python train.py --n_layer=8 --d_mlp=1536 --norm_eps=1e-05 --tie_embeddings=true --init="trunc" --init_std_up=0.0237 --schedule="wsd" --decay_fraction=0.699 --doc_mask=false
MLP neurons of a small language model. Each row is named by its layer, matrix (up: input weights; down: output weights) and neuron, and shows model dimensions 96-287. Each number is 128 + 24 x the weight over its row's rms, rounded and kept within 0 to 255. Numbers have three digits each.
After each neuron's rows, "fires after" lists the tokens most often just before its 100 highest values on Wikipedia text that the model never trained on.

L4.up425:114125130143169161103113102111147116129101128114149128157169108173139165113105168094146143165121128151108133143114127113128069163108123100110122087137150135087069108124150123125148154132132101099158114149150137112179141146139160130151136087135128093131123135147095122141136113158146126157065167132131146169124075111119100102103140120172101105127123132126133126108167110084097135123110160148108117105121175136126152147129135118113112136078120088122137162182115101071138108129131108127114086114096097127133156098140110132135120140099121134156107130111156085141114126171162110097
L4.down425:131165154140120168086119147100146117121129163142121153141111140141128058101134076133160136125170108125141124106141128109135144130149144101151143136115114119130098113141139100138137123170126084108088108114179124145131111117131114123101125047148123150110103118120090117160079156143118102185161082116110096138132101091085117155106120110151158110117167152129113129155174165156158132136118131127139156152106100157087108125137118099112183132118129118102102140120158146123161098138151085124158132123116194114170114119154113135142162127096118144139108129120138128128142120167105138134
fires after: " ", " In", " in", " v"

L4.up100:120127113100116141145122111100111148168123112149108119111178124125122120104124149166132143130066105105146155099153105138128139089144147160167153122145164122112138151133153119155125095157099097123144142117138139121166169109144123131114140135124098124107142111106140118140094083150102111106109145143165130123119118144148163142113147156124122113106121111151135133085138087157142095079139116147125087140158130128117119125136112165135096146131082112130136129105130107103158107109133119179151065117146136114127115111135132112138179169130124149136122142142138162122119123103100099163
L4.down100:122143155117109087140137104135095127137164140117099103129136148124083146107112105123144137090107132105093161134154185096136072120150126084149138108120154116149097185125123136151094150166121107136121181103076131129129131119129132093117137111158101139097123129132141106110083162141095084148114148164151094125116136132167135109135120160109132114112128106107096158131120132181096142094144133127131123147125122130124136128108098121114106131155084135132149116100129159114083112111148125115088121118112104135149107124117086117121145136081112094155076069169155137146136139130131153110
fires after: " ", "11", "et", " B", " P"

L4.up618:112165101151152118112113086122101121159142126109133140098119161142116160139125162118117125125112078175115152113099113128139120141115129115109102099113084130167128165158139105111149129144143088111136155094147127179114129112146119160119133157118155098155162127103121170155157124133126109103130206132163154150121132139168116145136150139118111097158179143127181104110126150148130145137057149154152143116156126152148142109123140116109133166116097100101145152116133114111120110118122157118124128112096145111129138085139105148159147161179121113135104117131159159154151128134128095101
L4.down618:084102124134138123102128126162122149136106155113118139148093139135154104121100116105074165094106070087107147139125116105130126127141126142096125153155131143130115085108113136145139110152144138131118174134132140154139161133122150129135091106110137128144147146106114098132107093128141150147105109129135089120084061144115104095128109126132139136154132107151129134134118139152116129124130152140103167102140150102135120108123096154111128120167138113100105113130120194112068121143143113130106165108142118126132127138101096102118142131104139165118148163150138120077122148119124120134
fires after: " the", " a", " c", " my", " The"

L4.up683:141132109162094134142135137143138140144063070128116142136148135135061148098158139122123132155123167127111123151159113161122137119126116089117129117113137127115126137129102093094143140108131106121113137088115140178116108154085146128151137100144117099122141101119100116141149076119089126143152106143113151128124130136154129151141106151128117140110152108166154165134162146123132183132142097148097132131091122083124108173150118107133118146161128154184127132102120144110098112112107142144154132145140149119077169126143143154137133111124154142137099125117100118152139139142163174085
L4.down683:123111125111123116126138097116104130112129155169148155155132154116135090169158123137135112131127128119118088128129132143127144134102158114102145148178122140162124110125134110125125088149151136080127096147138137112100132145170131132124082152148177161191160147123123142156123178127160109138124103132161137119130132114136151131144141133150098115137125132095071104129103146100147126092090132108155134096121097148124172143116187150127115170123113116147178164126100135147151116128147134120093132133111073123141148120080147104098126165122128110111107132117122110073161134174136121133
fires after: " (", " \"", " K"

L4.up774:122145101125101155131126131160129102164104118113149134067143087112143133149124132167121113104115158129110168153132106133135107151133104118145108123098115158147108137113161151139133145116085121114130093116167105079124184103127135141160149109133125144169122108135139106153139103113111172137175126153076129170169140166161150133137143089178137129139136123166171119134133150123095125130133154117169107133142120169121136146114127152157097168119081127097109135150112139106108151149086122130109102129124159154141167122145116122104141096130085141133094086067100131151144109142072106126
L4.down774:165184172081155113142121127116140178138170117093095133138110089158131104112154121098124106125127120152119132137115080150149114111145119098107143150142139131128091124126125146109120186122142077152107090143108114128092141154118131119141125120180140081136088107151152098099144121116148148084151135104099154147149164164127143124113141126111121119084118127168118131107108142119099099128111149138153144116129108139061158125128115118156158182132099150107124124153123126081122105118130126099096124180151106121137110160153122143137143152129121138098136145091104160159170146130115150139
fires after: " in", " the", " of"

L4.up1073:128130090115164150141145161116135115153169124182127140143150093150115106124091114152136172148125112098086159115156084132094113139150111210148141059103123145135126158085100140153093113139133113141145086162157150107126154128116105102108114152106132148128142112165111147104140130140146125138150132140143137158129137110155112132097143095161102096150150121103121109175111095138134113109120123146143140133130149143082157157112153119178089155131120105147150097153161150115148134095140142169151156139173132153111119102126121144115184099108160129172157109099089106122108125161121117173
L4.down1073:107136140133120118081127116144183123127137161155147089082152112075125090117160147165152142128143147125122137133161138134132146093121144133142160075111111126125107138124153153137129179173137104144149133161106120156133114117123164087127174153122121121106131094134110121091143118121136109104104178180130143190110130154114130102133147095117130127115146124118095107152170094174095109151101145093153142140131182117108086134138116129103107127143143106145126091119156138110118186156133114102095111131141159105106117139094110113098110109106154163149126076080139167153121124151104121131
fires after: " ", ".", ",", "1", "0"

L4.up887:155122095142129137173128119171134109190122146144151139131086092133142119147116128195138073106103122099164164168113139172126124163126134169127111088081154154163139166119155127111130105155097113099135093139150150136153177059122161144136143078114122143098120138157139130132144124152124153146145161131113118124137108166149124126129116107156118132182151112129117152174123161145135124130159164118146150148073153142120118137152135131120120127092132139122124142114129135098116144151130129109148097144132163174135185153104136156123134106126115092155097098133138094178149107137137103112
L4.down887:132108129135097091126115106098080144125165152086148141106151138136118081117107103101107159159116144130127157053122163135158149114135136123110130169126097064138150140105081140155153134135157126177108169113118130144102125155110104118105112157114122125115125116111119138116122185132175128147153084104133133152085097128126142143104147101117111124104118145127150129102158109124159165133080135089142146161109115128125103149174137122141111108096125170138165099161098118136126109137081136115144145142175133132150115102131135160140121133116110165105179190104121164076141169108134122081
fires after: " of", " for", " with", " at", " in", ","

L4.up1061:139166102110162123186143129116117149125123131093122095157077133129123148121115173133114098134118102119142141120137143104096114173109143133105132106094125125094106122135136071114090116131127124115114098146167102125123122084115136165128136126136154075125147120120126149121142173131121141148125172146177076144112133090136142117124088135118141121122129168108096102167129102185091114107068168127149185141161121145138139119105159081156139123134098128168141180144120141117125112147161130143095095153186148096139164084127137182146142093147126089127132142146123117119161142145100154111
L4.down1061:148124161132140117086078077142168107082107098139130102128114117122151121115129129128150113100126110117097111099118101151144117117132156151140144202166096125174161118105162167107156123173106148138121138127129122139188176149103161114104169112118117134080099122109111103103163150117123136134147090137126138126125114155147132113134110131086159132154107161132142126111138119161080128119155130144110126118078139137139117089162102145117124095154152160185156125171145175122119125119112090069076113113143075168094103113094129122097123125153148144126202121144129171149189147112081116138
fires after: " an", " a", " =\n\n", "),", "An"

L4.up682:132161161120106156132157144138136109148065093161137108086118127095121177128144170127171106151145119103149124099109138155157123134122141113192095086113120179122108125149123145072111113129134109157120122131179135148149139107152126134177101109114148109187115111117105119155153175145118139131126162142116101124157150129124125143125116115151121118153127151114117139114168142141144127181122168172197095147164111112109118098135141100101124128091098107136137147168132122097130120155155156141083104165102137113121111133147084145133111106119103094131099103116113155105156132130146102086
L4.down682:169141156124187134095167139124139138113140138119138117156126122138130088164109137116140115111133143174149127111081136131111154115120111116135150152129157121158070084130135168111104099118130152096083127069163147130145178127161162119086086077124120185149124138134137126088127131186116095115123111112106143151154137084115141107124118085117113142131145168124111123060151157142107128117111120107136134116118114127126154097100137114119088129128129117103131132146142114147134084142108076153178127141150062141123112123104132145120123150151104110117166137118167185114107146125115134083
fires after: " the", " The", " a", "The", "|"

L4.up1030:098140091127130129144126093134123089117104096093151140148098122116120147095143143143162129112139114133153115100104111149127138172108132124118141114085134079101167141146079143178123133108089079116152089142148137174116134084102127136146164126128113119154103139164089099136129135128121118161121164151157104140139140141133152157130142096121115124144139154118165119081128130141137130132132139125175152134152139148116113149147122149151116139114139131145131128115156122150131120113147107152125137099102142134123125117102174139115121138125122127144101110078111132178118167150157147075
L4.down1030:131076132099162119156101149104130106106112124133124098112133092170131115135115159159121137164114124141135139147111123102117179102135115158111170139139114126125151173107116117168123108136172075090108125126141110133128142116118124103188207071121129105124175131146129163107113123150152165143132098159093134139138148145099127105148121127113133169079138140126128154129133153142133123139167145123112091106118167160103084132109139139135138156162126153137137160118139110102149116132155137170148102151118135136136125140125138114121134133131119098131121125106109159134117094081115162150
fires after: " a", " the", " an", " his", " The"

L4.up622:107154093114139141136084112125068118163135119168131149122135108162194158088142157114119130145126122143141159119136081114113115124139097130163164145177096122077144136114123120119145123122157096133128128116146163092097144118098145150146156136172122135126132080113137130127107118140142140169152104137109129156161094125073118114121107141140135145142142154139155158107135171095115119070075137142135143154112156123132094134134147136112108159065122163139159161140132128141142134136125118108127102160139088162141112090101146145184100168118142104109122108119097126128162132157088152123
L4.down622:071108133148114130123153111140157117135088130128157131138156142103112135130113145139105128114128112154132167115136147116138104101158121079129088113086109116105092132134112162144091112170123134126104124112130121123116107118132099129133132111157125154096082103172074124114126124164106135112113157146156083138107147143098131146123131144142137143146116139095129129138145129169108150116136111165168101113126105136127145123122127092136111101163118111158132147144122124105155125123087085101064098095156100180166149126113125138103164114102087115141125048121145101109117137100183119138
fires after: " ", "20", " August", "18", " July"

L4.up899:127141121115118160105111118120124124139105096144125135160150114099070155114125114089094134137115112119131134126123120131110083160146078152135091129146129119136130091162111130118133101107098121114129137121121164154119110134100137155141130130137109112097162087134116102122136135106155088121146138139092167131107124166138153108146079169085142115149145136159160159111151102122132155104146109129116096120129124142129130172167116136183144171109107156160108135151133177183100115088110167084116132157137163159097131141156106108164152122143121106145114124108075138178096113134166110125
L4.down899:090117147106094138134131091134171122155096144169147143133212120123088134128169139125158135112140114106129145100176151120146090163110195105115128135146167115165114180119062133119119098095120102135131112119186139130160134163087102101120136127124143130149134146095137139158107129089101151143116120117184105091164130126137145126134124068141139128107161123165112155148156112138137094135115117114146144137096093149119131160148112139142133163121143148154116148129121147139163146160103110110120110130128155107125127124126115120116092130118162127107107134105099133162175059146150132129
fires after: " (", "G", " \"", " Re", " G", "L"

L4.up424:104135145138157125131114150162151111143104132169127100162127108144144209102151165150106142117108100111156139147162154117116158156112108127160126161107156137142158130110158129168115150140158092136133101139137106144133121092086135127152164130106144142146149150152136114125131140132173145101104142129125114161131101117132139119141097090139104128149150137069123083157146178091117061158160137149129104151175131133146195089141121105129172133104126105161169176158104066167143104113146143126166115145074149125158117089137163141139089111135113112101120113132125131136160142147188094089
L4.down424:147112145133105147107152153117156122093126154147115169116111099146155084115117095106178164113118136138079092114122100151124132103148155134163125163123122124139103124145145116162117100180126141090140147128149135100172155161131137131137133110128143129077125103088111096142128143169116113132136067129144127118105155142135111134136129161114136160118135151151132122114133130140168146100143114111122139152060149086079117131162127129183126128119108166115129108095161158128133117109138119177130138179166152127102156118118121141075137140150141099114157164108117155112088150092100102111
fires after: " the", " The", " an", " An", "An", " In"

L4.up959:127122132110131147176137115188133122155056126139109105114158132163110138169135177152102132099143121084127169121146101132060115183120134141120102056089170188155123143126128097126056132156122111157093122119153152119181164091132144161094111142093140129112125126136085150157147119136177131148130153131104125127090114135119129114119108131152141111121162121111112141179162136130129111166123169167107147131163132159125171110099189097117134127098096114135157160133163086138135165110158142142138106123121147100126179123123103136117110066125175173111115128083124125130155150123150114177
L4.down959:111109151134133152086142149135160107079116170108132120135070122118119101130117119147146148156100198149061119118123156144148132089157162130151119140144161099154085160123146120141122163159164138176113154079125129147139119147099158091138136130135127149125162180122119097153067119150153134150144091168122114114086122148129171112109123091113152136099109144157130115118114097152160161078140115135134148123128167126083110117123140150130092096137178111134130085125136140098123133091172116183145117157160116108141130154085092143137122138069077106130116113088108151112077118149125133126
fires after: " |", " -", " with", " and", " (", ","

L4.up647:092148119096148117104137115159127135138157126145135133104156133116145139110133157170115123093123069119137172115136118121136138146130143143121143103094127126103102147175119103148145114130127139119129129153129137161102135096125115152162176158113146104144081127156113114140129136152173098142123179133149135158149138083140088133146099081106088126115189125125115103121092119123145119149124163158150132139182177140136143144121133111124136118076124109132115126142130128144163134141161149124144150111122157130143157065114117159158107136107100125107112114080091076127136151167133162119
L4.down647:121127111104173170147100145123103078144106167134130121137179110121091129148106138135105146189125108155183134137111102119124151135107143125121131142141083143081166148152141148171114073109134172087141129101157103145127108118132150103141122107136112151095140127105129151129102119113144134126156094119091141116139134125115122124133123112137117135173130117095118178166116136152131101116139114104134081153073159134101129135135125127129128094129143108137142168137110162080123145148175094156137123118133118113116125114109156101102109138115120120160126077125109168145138112071099159139
fires after: " a", " the", " The", "The", " an", " his"

L4.up489:140128109176129136130138096150168107159112162128125157109118101143120154150126163125093126129163117094110182104123073132184131185132126094113101113050130157127122131158141120146117126107162103136135118084154120129136108085142130125132129101116167097143093099112136113151132120131160157172135194117092154143116145146140134087139121120144126124187137125172146131107127121113128177120163136137125128158129103135118119133146123094127133118124105092120136116165133121168118151086169133122113096144107141155135088093104132161116137060148118110136147109121106147165160111130139100109
L4.down489:129126139149139118164109112079126123113159123103124145143121113183144089114111136137160103148100098115130102165080117078118133126118118100170147157173107122123119126112129156160160135101098104107133160159162100097155141115143143100168110154136126179089098157139148119110115123091140120167161088171130100166117154112169099168150143134141108113138115124112140134119124173109136138127108140104132101111118118114098127120110120171130139160095142122160161126194136138101134073085095087134166181157105089150155132125130128082112143154100109127039127156146141094083145157091097117142
fires after: " the", " The", "The", " \""

L4.up290:134117134105122139169164143145125151091157156164126148124185132143149102129136115152161157107139106098115130140133114114102109123148113150105132125098121122089112140081086147149107104132126084158162147116117131102153117160100101166085175130107084166130185105165100153116117135130132132103103128142105099103159111098094128115135138161146127089111128041095145142095173174116125098098141094131119132123147164143095154146123127134166116151140152119166157103173136084092167113133125110182128131091107157162121152114120087136081098123151117161151144134125084123127131137119161134144
L4.down290:121105193124114114116121107162136101150113136162127131104135153124083117153093145107126155130119090129110155156116142124124132128146125120143139111140105083143140113144138185183123122111101113177140153142079137136116100142108126094140164145147144109122134163075112145117143111117104140107102185145122119141109114121155121108091114105141137103109116077119115126101161118160140098136135116154111110116133134130123130108169117166119149129134137113096117103159144167079166135106128125168087113112134138141112117114104129092117172143159106127182131126124149113125105165073176117120
fires after: " ", " |"

L4.up381:127161107156125157131113149120123174130076075126099138131160118143129156136113170110120139148133128056147107087131116127099140161112137129173076106129133115129153116136095124146108125150108132148148126139128144149149158093096147085179124122127099129094126130102154101138130118129102153116099136129129095129101117163185142115100179169075125114140102129102128140122127154136094125116129064154140116139112135130158116097139112177125070090118126120141163119137111128116141154115157146136109087150127106125121169130164127073097144144107116138147127126086146121131142135147153156112
L4.down381:130142131102155114136140103132108172123153070096117103137109114146081141111133141108105149155122151134144138152126110124108098120061141156095102092133158109144147122156148138154110135111164117082155140129140143112099139157147132104117139125101103122141156126112124173133161119138103147147111141141133137121158098110178143144149120197124141135178110130160134137125155141168114100115113091193117136083145125138106124141162124107121110151166122117106103125135121098113120138128116123151109120111192180085134126137131121157087121138149148088126130100127121078152124120103049168114
fires after: " St", " v", " V", " st", "V", "1"

L4.up141:136146125127116141109119123110156110125120137149108124119154147174108171135133164128165123118130130149118122151123097107118098118089115144111098118138150129092118137151147124160143145127127113108136162080129111098094125169180129113127181092089119094152151139207145087097135106093137083159125179113098159134125137138113148118137127172124127117128154154188130153148111177149119137151169166148101136107126153134158126147133109122174130138144151118129098134186131127148107109110093110122116210159123116128089176127123079122137133122134159123104095103135114096098156091143133114134
L4.down141:121146098154086147150125169145118109150118129131132144117166139114119137112167103115110130161145137127141138125155123132082126116153116079160139142142098099110124105120130155114127136130214122132127099122121131112115069113123122130144112146149134148125117149136110141130105118147104110091145077139130126149160099150102147114102096119157164158136094089107077102110172141084134087154124139102135123106150097087134119150117129125057143096117115120089112158119108116168141150104155083067143157087133113133106138132102141142131122156144107131149127113108147179153177126118128128117
fires after: " (", ".\n\n", " \"", " ", " there"

L4.up990:115123155134140142160108160140119113182166102158114148112125115114123173124153129176094135110118105159117160169152129115098104182151101150117148117116108173121156157169133096117126104120112129112141145133117117129111168106141113125154206106116167116160133116158096158145163089133148129135172127116123105134110094107136104122149149098133105127131167134125155150175135122157116150127154153106121143143161147130165069148119146135105083112082084139100102134144117060121110133122112147128129118111128131155172077115131121138112130131137147121090096113116110108176175128149095128148
L4.down990:121107143156143128155078135154107076159149137095146136142146100160131120164130083110132142114135133100148096141117097101143175096130185056130153210157138081115136114105114132126092136168138119138138134119141159125133133129140139148127118171138097061100115113107126132134158156108138156113131104136117117128128121112118122157166082114101123145137137159140154107108082138101133089125117127152134152175118136109076119107136124147156150135158125126072129154123141154116110133142109080119125127150149109103133117101119150096122117121103117163116142145132146150108092177135096110122
fires after: " on", " at", " from", " of", " released", " by"

L4.up743:151118123132131121132136147180157107179119166107122137145158110109092123156141154189128119110151110141095171135126135139121138153122147138109135084081160172156145179113130127118114150119118112148095120105159116146122181054110162138112112103099162127147112125124107156110132115140166115107150144103123144152116110140138148110135124112151111155173164107134115086129177137143100127165116174134117131161135150156154128095097183082094119111111121088135167168111156068106077143093110133128113107163115142137113133140162086164114104088165164111105161121141111082167150167139164164127
L4.down743:131143131113142121092144139102110132116136149117128156160124149171160133158095145132155135157095109139132119143103139140127152075115099086133096160191139114125107144142142127139144142112107128123140105111125134105143140120146137074136112175127125158133121124100124151149094121166137131184162089094127111066127143141152135163127120112175113155065149139122114140114092117134113174111125117115136141108119134133095130137132101168174122112152123121162147085133082188125130108114139101152153110092089076147105129119118118073134141151112094104123180135132123174102132131112102113122
fires after: " and", " with", " can", " to", ".", " would"

L4.up1266:068137145124134146113119119115073112152126153134083149111116156112135154119139119148108135134112113162132138142119092120116121109123149117121144122180129137123179141132128132149171114169119101148162157155178106139100144102087154115149124137153164148164149131162171133083145066155143162126106138167108151133163157115126141087155114124132072122116145131101148096110092171137113125145088138152144088166121136124132101092084128140158122132147114140110165147121126114127136129120129144100154143155149081122113116098172116100155133144123130127150120096076112127142147116147095145111
L4.down1266:117126114114124168132119130119182153110163138100157110152150116128117093131121106112149150095181163124081116144140147098112131113158106122147157185149150142113113115168159091154112162118119129126107154132149132164157100133155127128132109098103150088095128100151145136137091147154120105147130126133141106148082091125092096142127097152135132156122106142103117134124154130161086132132132135159124136110133124114155157102141122143143128143119113109143113137117137098158130109142103128142115116115148170126182134086118099169098135092106148097135125081161110101139124105109097159132
fires after: " ", "20"

L4.up507:140100144150159125166142171172115102136111124177127144150176120143090151096131170152077095167146116148115155139106128134140151185146116116135130094103114200109109144109120096141133127123121104143111124119131144156132192126144184126128149099129160181118144144131129124115166118107129087127077148162127136156134120136128138123134148167129083130100127107164139135106168131147137119118125111109134134138095151158138100170123115095117105118097142093120136126136176104079100091121137159155145152139140141125119152155128086156112099129147127127124173122140109097147138122129109122113
L4.down507:103167137172149099159129092143123110126108150118118143154124144140124135185134082131151157154115150143118149107132151123117145127162095132114145136114134102108122055136107115140111122122176149141101147137106128149125091095133107102141162105102105146094108145135168122097123076124122115111138117118144138147118160141102121088147121144115100134096131133123095137097126133147139108122085092138131133167156098104158138119103110132165149122097161150141120124082107123145122127083111193145169102159141133110108116136074134122124128137145151122109094150123155135117117135144128153122
fires after: " to", " can", " would", " ", " could"

L4.up1242:136160108139119147148137127113127137101137149169164131154160128169163121108128137101192157116142133129113141108121121108175144098099122125120160149158161148120145140139144136111134110102149100136122104113147122131139146111128099100182131131177160136128117112144105135137118091142126118169123132129100154158153151102072129129134142125110099119139182153117146135182092138114126122148099169154133146113143161101146119099136107134134123152097108127178122133150158097162168088135106115139156121136132123122166142081095075100175117134105139125157114106120109088106165126154114103106
L4.down1242:135164135135126122086086155138122138188152093058116114104134124088090149112136148162107112137152129169145185178107102162096133125146140122144133151089073145140160148131130140117109173160128109173098131149151139096137117120125134122122158083101096127124135154114139117142109150158142134139160126155136106134152139188115125120128169096134132123128093146142114137121176103103132169153167148150134132148110106130118157137140141153136124122146155086120120153103135120119124166142114093123115102120124120136132129147159146175112112099158151110153148121126155111184146129091147151139
fires after: " "

L4.up581:098147162115122132143102126145105099152133112121112127143141155144192149108153167157128114153107108141178116115155117102185114171099160125134091129140122108141116135113133143115143105082121101099159107111165114150092132130126112148104174157127142117104127130127117119144105151113105112142125130128141130173152082130156117146130139108099126082117135132104148115145163136104104164119126125097149158175140096113182146116098063126116125127106162064134092084140096104125131143124146147104120160088094126113120118126123147148111120144128141139094088107129141155148137161142097133085
L4.down581:103169135117135147120142117141086143102133122156136113082114110115102126130147125148106143114158121119130123070131135145134191169123161156141157114112148102094172122114160125064108108139185153137140105092119146143131166100107113125105165157123108118103113105111153126130145124146074115107121132139103143105119170159088115176154143141131164162143131138094172091152100094144125161157118124113146110101136094140098114137136134123150153121158116169141126074108130162137091135118173117141171081125153165128126150111144125091125095128105204097128133117141129180121146124145123115186
fires after: " El", " Mon", " el", " his", " first", " an"

L4.up526:124118121151139153141142072134160144126113109124134122171101139122101203127124100128071136099136137105125130145161115144116099140130090126160116188166127138138104126106112105133154116155108124114122185100133152104129109161127141139149112058121133157090138123094103132140126199100119135118121129123117089097129138133118151122134091171124114125142130145143127172085110107155067152108135132176154114156128126136110131114141148164098151139139156152115135174124160139122136096092109117111079149133172113121121148145119155116127120174165123175112155112137122136124129108120126105129
L4.down526:110114155112164166113111107136121131131110131105149112128100112137143113091100114132127159086134109183121125157122135135128118126109117154130134116133133166110095109104155103132151161149140166089147105112138146153141130155109096118113139112141167181117118106112138132089124130118126131130156181113130087110126160065168156147191103173129133140107108119153126135135154119163175173128160122106134126130139151133156141127106168148117185091130127140127112150093129138125118087114132144108105174120159126096120121149183106107114087082144093113151112164142117142189106089150136091185
fires after: " g", " Sh", " Gy", "G", " F", " G"

L4.up1014:165099127113107180124113154161111140104181157149161147087194140122149087096110131174145140132111104112120151123162069154146161121130140170134115110082107147122080129087121135159087107093134085123116165118139132121146115116101070143129119146113099149103155112161076113126140102152134109121127146137167120137129138150138177137102152155132112068127113096123129127135136139100144136127112091139145137165147150148111156127096136115160136157163168153166173119161175136102114117113116127157107099158152121152080140112132120121103146146133132098152165144086118164182107147104138121136
L4.down1014:078127147119118152149092102166134080111126143143149117100148127118066146141129171141145122181120119125087117127181166139140148154156135138149127130101125105087092135126144186120130152126139097172125126110064128176132108098105138097155185148134136140102160125117120127131179104147143117095111142190121135137096096128142113104104132099145176139091140132077118103133172121154136119133114140144144131114142168155128125103148128147139167114150151111090115145134134173070121147088103130132129124120138126135125119130124100092084166147145136157140148099104157174134089151105143123102
fires after: " ", " |", "1", "2"

L4.up56:114111129157140112112133129127112142116129163114116120118130157144118154143126145122145111119133117092133156168129129132113146118135110145132095121104112192133108149108152149110126115110119123095145122145144174168142176112180098131119131097138153112135146146124135140143128110167108151089170107132133139157132122112129123158080128099137087103144111152176142130097113155121108138092112141171136137158110130147108181111111120114102115137118110080105119150159141105114137095200155187152107084134119147125097118098115128149113150162146106073155125136097121130143119132135118102069
L4.down56:147134148073132122098179129108127156135128122129149150150082118112129089135113111130153158111132124140133107142143144144127135165115108171145133122144134092153107085135096120162147093129103170135131128115152179149071171189159162143109080112114106164125136107126129098148104159120081140150099120112141140098128128087111144118114099085141102162140091137129135145112164107109112151126087125133145140107103142138102150102125094150114127094109117129124107105130154115118165088161106121200120134142139144092136150097110119157069145154159116136086133146136157155128093137179112128148
fires after: " the", " of", " a", " t"

L4.up1069:112143108108106108144150137132142111137151131096107135119123123125097160117145149130120147152149084150114170132153099152128100096155132143128106101106095139123168144170159129125148172132165111137118106147156134091087134156132113143127165137160144123156108130139138125155138130153113108157127145163139123143123126080111144117162091123173093131144170125133150148093113154118101177103128156168156155136116129152160151130130108075186116160122105118103168145094137115108119135124105139145147070113141149154154113076115129170167134137086128133168115123122122088111125136158098120113
L4.down1069:176121123134142097128117126118143118104165149129131141109111115102157116125156134138170152087159144128132141136098105113141177144136145105142113140156125090124152096085139118159081090147113121134135118134111119136135137126153151102123122128142097090079109116114071122139128158115102095133087148144119124145116131122174119159081112132133153149149113143142105156143108146127137130141098129155116141108090126092143096133134133143099114123129149094131140133153140174104152160178124109183123115156124141131107137077122161133115119113125148111125190071089106147116112090107092093124
fires after: " the", " ", ",", " In", "The"

L4.up101:136185122102156149152157180122134126138139109122154129129166144124083120076103146151159141115123125129087145137151086108113107133144107146156128111105116166063119140117167120112124141104104109140131124153125123119139169150108104154081157109085124129131124122155122121117115145124134126119158151176139108125142171099142159118117111125135101119132121122136148133125146148153106101107138060141167114119162147115130192131121088091174096121136128149180143149153130126151142103145149126175099114153124142145106098098103114154117166125159163117099103099122085071166151146137114136138
L4.down101:107111129111118120091169120125139158115140123171111126179101140107155090107147129101141156126175101141113149122148135149106082094128128119119122171126117134091116121167139113138141168109153128144117098148121144064136125137147137124098182134161165111135126128097123093161172163146138132144166124148159106165158142103143172132094132093086134115142141088106106109160126138114112184095124115163123121115138151110101132115130122099106133127137175111152148106142162108121136121129120182092132133138126137133105141095181141139048154164189119112120171064115125132157142161125090100177
fires after: " ", " (", " is", " the", " an"

L4.up1319:170143112125132131129099121164106096153107139108126123117128119124156144085132162176146127090123080105152158123090100123148144176147102109115080169104134167101134155145103135111130125138116115122149133149165129139124119106128109112157144101099127106172149157119083155154140110149147112110091160143103130122140105154139132158130131050162137109132105109137108105165144162177110131149152154103130145127132132153127168140121128107086116125119097103131208153118109108159143101143152157191079079156064126133134103099127077123170117113117175156136154104126126094138165153135155130129
L4.down1319:092109150135144112117129122122107137108137143108113136131074116177166134191110130119166154133106143141109120114106142107124117082102131111161152165134129102110047106072137141138144112099153137121136120130134157089151126141137142131093169108129084129098150079117157121086098116104095103166130061125163151108135159081087139102122136153136124134126131142139130138155097121124126137100120110131116125150135147103106144134142119140123129099158160120109116123134163124118159117134140136117149164126171120112076127105083093119059153178149149107092150113141153089080189124101068096111
fires after: " a", " the", " an", " in"

L4.up435:172163128147187125104132121136156138117146096093115143136134136136175119184183099136112132175129143108115154135134167146158120150109166143183153150128181126183112133104133144168102091125088161118137107150124158123147139115172146183136137109140119157117122143095116131141122132118095115154137133118095100098114112083159164132063136146154109152119144134122116157162109112115096158155142115114147175120113130125175115154093129103095130131114149113130135079124134118115124105135140110191114130108171118123139094127131109101149126094140101127141123115145156115114104134141194094124
L4.down435:099137104168147096086121127099131149080143124105124093133139094092141133109106135106128170128110191137124113093145144161160112128159155138099130098134128123086114118161130141131106127156126124105129176113168107139118149125201110097167129129122129164115142126157113118125160144155129142159123111149137107120143137102109126102157150132087157144130115131136146117068124111161154136139172080133153152148113170146161104110157155183124120118108135159106132084099138127153080107123130113110080121116140162162112092150133141134139100128170157118093110122096129116170140186084099128128
fires after: " St", " st", " Votes", " expl"